config = dict(
    num_attention_heads=4,
    head_dim=64,
    norm_place='pre',
    qk_norm=False,
    attn_scale=0.125,
    init='uniform',
    init_std_down=0.0,
    optimizer='adam_variant',
    lr_mult_qkv=0.7,
    beta1=0.9,
    lr_head=0.00613,
    schedule='wsd',
    decay_fraction=0.815,
    dataset='wikipedia_en',
)
MLP neurons of a small language model. Each row is named by its layer, matrix (up: input weights) and neuron, and shows model dimensions 0-223. Each number is 500 + 50 x the weight over its row's rms, rounded and kept within 0 to 999. Numbers have three digits each.
After each neuron's rows, "fires on" lists the tokens most often at its 100 highest values on Wikipedia text that the model never trained on.

L11.up569:470524543425481489421469511511432410434470549514525558472476483423468438447491544540421528562450448480481506447525531527474486560516517466430523446455510459566406390517526565486569517579548524546582458450456456538484540457479480429499499408492496419542517503527408519482513498555376492461441519526466492503485513556537567509404493534517565531589441471428436535474471474472535437478393510596547499556517547516587499468566412529548498427498539580455532541574425490533477528445523458541449415570569470449487522627460563555515527434555564445477580493498478462518380520476479558411551526545529575508487453494546479505525585552621422542459504521403542552474597523480446566530499
fires on: ":", ".", "–19", "c", " the"

L8.up145:473599560423625567477475452515478442465471454498484526491447587490435442508408494425483557480514492508473554517489589586516547516521548409568584392496525502512498499438515508471522482447508507483492492450479560534584502472516467588490435399470561465410639476462475486532425441566441444524601488459508489402537484545479454499438474533540522488588497385530490472459481402506562546510566536566469473498541442512504540444597425496515633491549524478567501569494438464505568452596448585565580512457529534481447470460462445467522464552547471492483423535503524494530549422540441465589508444442546549528495485538390478472513444540504535465548464543575517526587527484516597548515507
fires on: "on", "po", "p", " of", "d"

L6.up659:419425540435486539492411444585523452515444552525501550426538574469487458530456443439501496484469479554447495525574530579528488480476558547532422473487543461567436492567526475509498465437503450591572543578489525509518517546458431441514419542552523556400554546426446517575433513418492590432464537464489503506459454534469567410440561472480532492515476415410536481520511459557475517416576513489463518545423536513443558523503459598503492435514540570441512469534526446513543469506466493436562511520570435564570517447498521558518476507597530502505386429471485508528415406442494459486541397409506504528449559497538570516525380517482474439569407477540436419526623505521536440495407
fires on: "tri", "ce", "or", "st", "de", "cu"

L6.up782:416476494458497523499434420549528472532452469419582482509509497529422476528528457474546532460388484550501573435473516465462583472463548425562527461476538548478427433560566493480508570446515447564496564469516529502484467540449579471557501527487531460458536492464503543457400387575494447528437516562447488475567463518454515595524562564540438489550453457455554474562462513527550453533451620483548503489565499558558529525471425523576487546559545453485455475502618504593516527446481631490502574452432413433492485586451499616536459492358516510541541471538453541526488528507440466470468527444560467400468429539420445566511528519545498549483471424406556522457489534419593448498536
fires on: " G", " T", "d", " K", " D", " S"

L6.up760:429400553470415515470449500471439403551461484603460507485603525475574519400498451463460516525442438414490461529518447525486459504507568478523392422529448560579450513489523521502529595580538496568503579448531533445424485469440566504469508399485573568468499483506484570529605512580474596469512429518571459427511462485503557490447517504466480521501530456477360461429424533620493493546497445494509460556441530608517427400559437558525504440524498433457502504551455543467570533458511560539493462493496511490593503568456554489473480565445550446526459519494532567447469482573448468447543506423450564490516456533464609542516469565455481446513536563509439527536519453518525580431437
fires on: "s", "al", " the", "a", "n"

L2.up48:541604576463453581444493455456434441470603473556491409507507436512527477431555554495408547406410414474535510519517474531554510444480436434583528552479506536549518474463514481508515599528461536467461458545522504566555604566538584453491442506493490622532502601492536554561587447480471518482512432463506541448432537493445523516529490567459476598495432443465489538471541443483506525509448557528538582533486481530571585566494421542525474488455507545428520472563450462440461536587483474397520485482433475453542462595497499409442498443480516490431543521461511508553402588513417532504472453530553544467598494445472575488459482474469532424563467478480474532562416529417425558570429
fires on: "ing", "f", " /", "st", "th"

L8.up157:511489496424585570562366393537386472424538558544445493495510483561479455493522400497501547534559489506409484488432471384498576461571468545587560447465579460425492473573460500506513477552540484438415435509558393520407604499471502436561473535470498551452452496455437489551614493540492515525420570485456547463475524498520543517437524518447541516459534480511493468443403474411454500525438460520503569494461451513582457457563402494529528461491552554551476461539501526557451486592469439474517507416498479502483443538443604515561493435559517517453513557512500558518534605563461525450511469502443577487487496482464589559457558530527540465523574513443496598442480531448477566427558
fires on: ",", ".", "′", ":", "°"

L9.up792:575440539457450476448519517577488509473508450460493429529530432561561543459472420456528392427447543528601565483571471538490413443526479437520571536477482443478531478481507580527511467561510546420572583454595446517535516445540467529462489480496419581493588469486494457498470477421487526510549484459507451529478418560551483474461468559434570565501504478470511534574491513468539504514544397461429474530533452549568602485536455478558527532547537525487487456531581460540572578498504518465620549449512441552482474451478510555504494485568515533399408486466497433488376647526402511462525464546459498490546543497557396602478547465447540472563504452488453617501573538487497520545616
fires on: "ri", "s", "d", "th", "tri"

L2.up863:491520571496509451517479493427537603504432443586546456466594571501485474507494538475411488526495454546428461543522520446421423521538514590444455535463443456415544505463447471408573450547415428511469426485529597520588517446456599477476429580487473550446556589462470531499542509470403578486487551540465549420390443490532513431559553522437539555489414530452548500502439458473488534464558447567437462451478557458383539398567390568567518505478510480440521490539499595493466502536510563463602501480533549508540547505534440581514466520513446523491435493535534553514460395530550465469543454473488506443487478464476547564601543534567537473499540485485429472532580447534545541513437
fires on: "ly", "ally"

L5.up725:477498477499479500509515443531559502513583402570508367594523585597436501472564413490421483488511403538527548539508458416485542599455458403538469470602488600418510503476399575613410542560456542441497437504510501492432517519531499504522491561497536594396459468459556520502490411552473543460561518456487480468536465564508593497480486429519596546513515445550419411452521445522537504566475616530523520481540500550525491446516493493438477501424504530427565498490473453486522466579492516487486474477487510517527491540495536502596484531470498466430510535529608429512549619528462456526530549476425472497426529480420488514475468485574496491553540572488455636432480511514559569560456
fires on: "th", "me", "n", "x", "nd", "ll"

L5.up193:417511590585469430497503436555499518477463459605530438538518445509487504441507541415480500449457486470473517387475465466473518438466553509493507498531407541493518505461492530487471459570566416505580575507533514476478530478527592522540421497490515649511471475531546557470599452496445587484437503513467486493575571572532568483591464536528576495495420454590451482460477545480521573510523432449560440501436463502592508409440523500535473527490578384504369414465450548499505478465433552614525493555377495520549512594532544568466508561472416493484416489517459538430487527518449446427496513523514579474560525464496530557516467465460496561505524585531456399526540512576423500539559
fires on: "n", "son", "ni"

L8.up266:527469553516515529561463520543555463450470530478527527409507553560438456494454446463584453450472448507409434533455477510526470538493496558498484389523551454525571471547472430479453536540457401473476434574483517506523542571559516525558560477484541494444565606435466585472429539452552594514602532462424436494467552435543476553513538480444472547471468525460567530473542513522456442421509551578458521521532500453461418429470508566497545504661501515611478478504455498470469432567421521482515478515520447500445513525485495606415504487603472432528444488521437481441444400477485550530545487445507423546444619532518457538407436479494458405514450610527524515456607538487539510576449
fires on: "or", "ce", "le", "der", "ot"

L9.up366:530485511405503550481522447519598471473570410551521459519492566485487502576454522515459543574532487617522472459537517449530518392490485430484465454497431571520457465449463483504456616508458473415532527432564506534528615456428472494451465482483490568416555574512507476505513474554448519515593481381495458533540516568556468494471405507571544408551464412517435468543440437458584451504556488571465559464575391471555534510611469426547518504428468504523511530500429482548545422426557547568483502467493504400503497564517604484502500606431461509530428475495464434494539486514586531484512523519343572462470504509512539528448448451487462474481445531517579459585571455502514502493458
fires on: " of", " at", "p", " "

L2.up584:539562476514598471518423506540433555585480515538439402598446578557558490539411503431533563462513464550464575487541600429474549445502473476435517485487585513474533565483550513587498414484586419530401523480553553543410556423498503519416507480495553549386457542569471516560562399446538519457454511457452434470560525571516607527470484501542585500450572536493519505448514508494435431549492527533471484497451518462536434513444485571528531516505494448425420556461566558576582530550570522441573530540449509428508550478519473480482533525507486500443470474519513500432431554495603601510513536552501492625456455446493448508512469558494553496535584475551528489551584427442510459485433
fires on: "d", "g", "il"

L4.up390:500554588459472427420428483523442435477500440578571392496569519484568537478476559485391457521543455496453522476488435458520498529491511367478579495500508537528494476499540561535556505512468543430575463516498488554517535504512483571431553493520477566508470522495508587640410500447433600456515454517459442492532491550551600428422484456552502583430480466524434532547471460626511473461455496596497558529491456506565531538466428508475524466439532535426509521435476489575492512664512507466528512501543493439498418538548508571454538477556436449501467417421514524474407596539498467563498504531506409426551439551465400578474404564507461481521463467495472494438538521484487462558559
fires on: "n", "d", "ver", "f", "t", "th"

L8.up141:628471479456536469539502427584504465423435454559451506455484485549477467479380538522538542496451527560520493407493545487527450556397519495548558502457413491409516477481536464519478560538521547584542553494529445487537476350501587541463413488578501490474447503404523567515587507482494515451584475466466528531455421491493493494517488571481636577541486486526526486414514471479449579526535485465422527514454512536406485534521411548608532537451533512485603483490484487530486506452450530409541543474505485572581474584505555543578443479539420578488407533445539545522535458514565396492469437511481473463409536541549597497457538523601465598449573516460496526503562482497516528441509
fires on: "y", " he", "ly", "e", "ju", "u"

L4.up616:449538516495550519485474572510562440603452460525473528462516460557468578449449476447535540416489533499544433551495504458436450422458481469473444515574408480461410540488559489432483548525568509523501503554523467548392546437551442431496440564437494486533529548455456568399437539525463537418406439538446496516403482571551464457506515463452578520513548505458440532502445558447519492542488499435549463500532537469468535504510563615473524539505548535501511436577461639494416495570565565549496510596438443463582516463588603578507496478450491543424538464472521504515515628491492471537536524519436390396391426491605491521474516443571518519520518519512532454510522477566496455539564
fires on: "==", ".", ")."

L6.up758:463454577452459456489473457510579453445487592437479536455478450527472465557462535540552480548395559498519419460497549478470450500470481503608458557532521543458420425544506515478438520530537467552527590508497435472421468481519478478549501519447406544448467492401372576360456482498512505453481509573449480582505540509554575485510535512569485538553459512473561495471552447421526547485469563514525507526496462452490492542593484544568510512474594508644453422494534522604471594482436596469459488443539538457468508545482488517543414395438443474509479465492490539388369513499595446535518503474494472494501529543462535562468490488549427593487477493437571546500624544500590484463531
fires on: "vi", " K", "lu", " G", "ce"

L5.up629:555501523406523509591498453526475462514476515495607483572567505449537484482449478513531523429479568475455434459443542454559512482463488567575490439498396534477439463397564515485562495513458539529511409527496408410379487434492441479462540496475458530445473539487407482534411484475510450494498530485436554460404494494499465562495539477521584464440457469460499510521443525465389467573447457523504491500502494510542519427548525576492607483583476651512575588571559500558489537541510652417473533601408452456548447519604479501554448419476442511542502538434448500477551519564515437496570546536475478461441557499579470602473523409516483526463557507445549479501522451542519520468513
fires on: " ", "-", " Ka"

L6.up445:553548530514578415485513459506536517619537526566547476478527500542527453569530501547533533515507501476504390494529455535480498536441472425507472557541548481512504501487600483408509494582464497557555506518577560593528526559515505484513487547444474493417467494478509552440505443420481600553472504558447593384441546596445514421453603484424555517505529531531538466484547455390449458470542491524419454441521533520463501455473432594549549407511423411538376538584404467460532445517417597442501479442571522488565471443583463548495512488568534505438412532474493518539421525450538513397468478532543504536505566505563455542495467491507515441460427543448462457557555435541471498579431
fires on: "m", "k", "ly", "h", "sh", "ven"

L5.up837:431498577547493495482452529543551449502396501499462479551475559577576494554538517471445537592424470395516448501583460507496468525503537541464457492475530467525517503536511469426526487440391445374499547518494498412487469521556437442557475506436463581524513558528541573525527440475543501472580550554491484484503449498494541592609646498619480480490493381527500467585441490583551491433491468498467534487408431541487540429428515519455476433450510522594596489533513491566376530567507556519509511508479493587490463468585474534569472563408450437487421454423511597535554504525520504504567550453527518496387450512577477508428462496526556409491508519543429512489563478509485501557484
fires on: "ce", "re", "ent", "ve", "a", "ter"

L4.up660:487458560532472440451528533484519507443499514461542538432543609557510494525419537478450551480426479487475369521564535474420544533433527546578472529587606489555578509498506455516452493476465503448598452583502498577468537518475390504556466579496423440544438472403562521492458568546452524478561482566488520501526453503413571542521502550481510509569596489508531524491428509531564609432441483499413442555493450533514460437560583547492416453508582479589462535549420495492485515489540487441431546506580499618561515534561503527509502453491423516450439462476477518493482450475526566420484545440461479509521425421555521493479607549521583352495457572474487537453492445420470462472490
fires on: "ce", "re", "s", "ly"

L5.up440:439481490514597453505422476493547456542507463511613457564517538492510520491454499469505507499422518489499427513434505414458483475462496526502524455560504535511417565353541580530458557515527518492457432505540535523382487465534452398454443480545496456434543551430460447523455549517548521530411426526491492531388515548575512485556544456511582486501491548463461463552451542507424455543428441447506530610548482494520574444535490629540522469519581566519558480604532515492435499530638587567518520529397470456575491493505565480490469435460475550512489462446466624517507528499473503524529464503503419430467516445633515535469596427564529468557550548467547571502575502492561439512559
fires on: " the", " ", "val", "="

L11.up49:443419458477548552499403513561477479554566602524533471461516458430445478446413381482422524531488487562475518517516506466528478557536508463529502442389468475489477532524553476502607513479572515484558471484445432428428582441471487493512488513544558492397503537466417578505510425582414517529470489491493456524408416620518568485513526587443607524586481441476510526510438464496518517456562561539447447496507474552556511422560463428565477482575553619496537478604425501458446466491447532478443433517440512476550482524454520481498451468571600510492447482433525529524485381547479520473499597555450589525533595450459511516479605558509576491532503565469505475471545496520467539460418
fires on: " 19", ".", "–19", " 18", ":"

L2.up325:537538521444473416481544425515374517490575538487420570498442578553509433466512379467462493499512388556550526542553454420501485597526522468482589421550482488461480500441522474488515505524420443579429536510463587462518497439484386549521514437545541500457490545539426434577497385549434463492508426486526450503453406536443571446448465513468600481447484552544417491528424465549454423525518405565491518463546470532474470478477514552462546484500530546436523550462519524559483588501504541485549445480528421475516488562565453470471542455554531564551512530421455511433501583559539467521438483452447461556523463567494478527529450534515546411441425484438487460555608387439589507470507
fires on: "g", "man", "ple"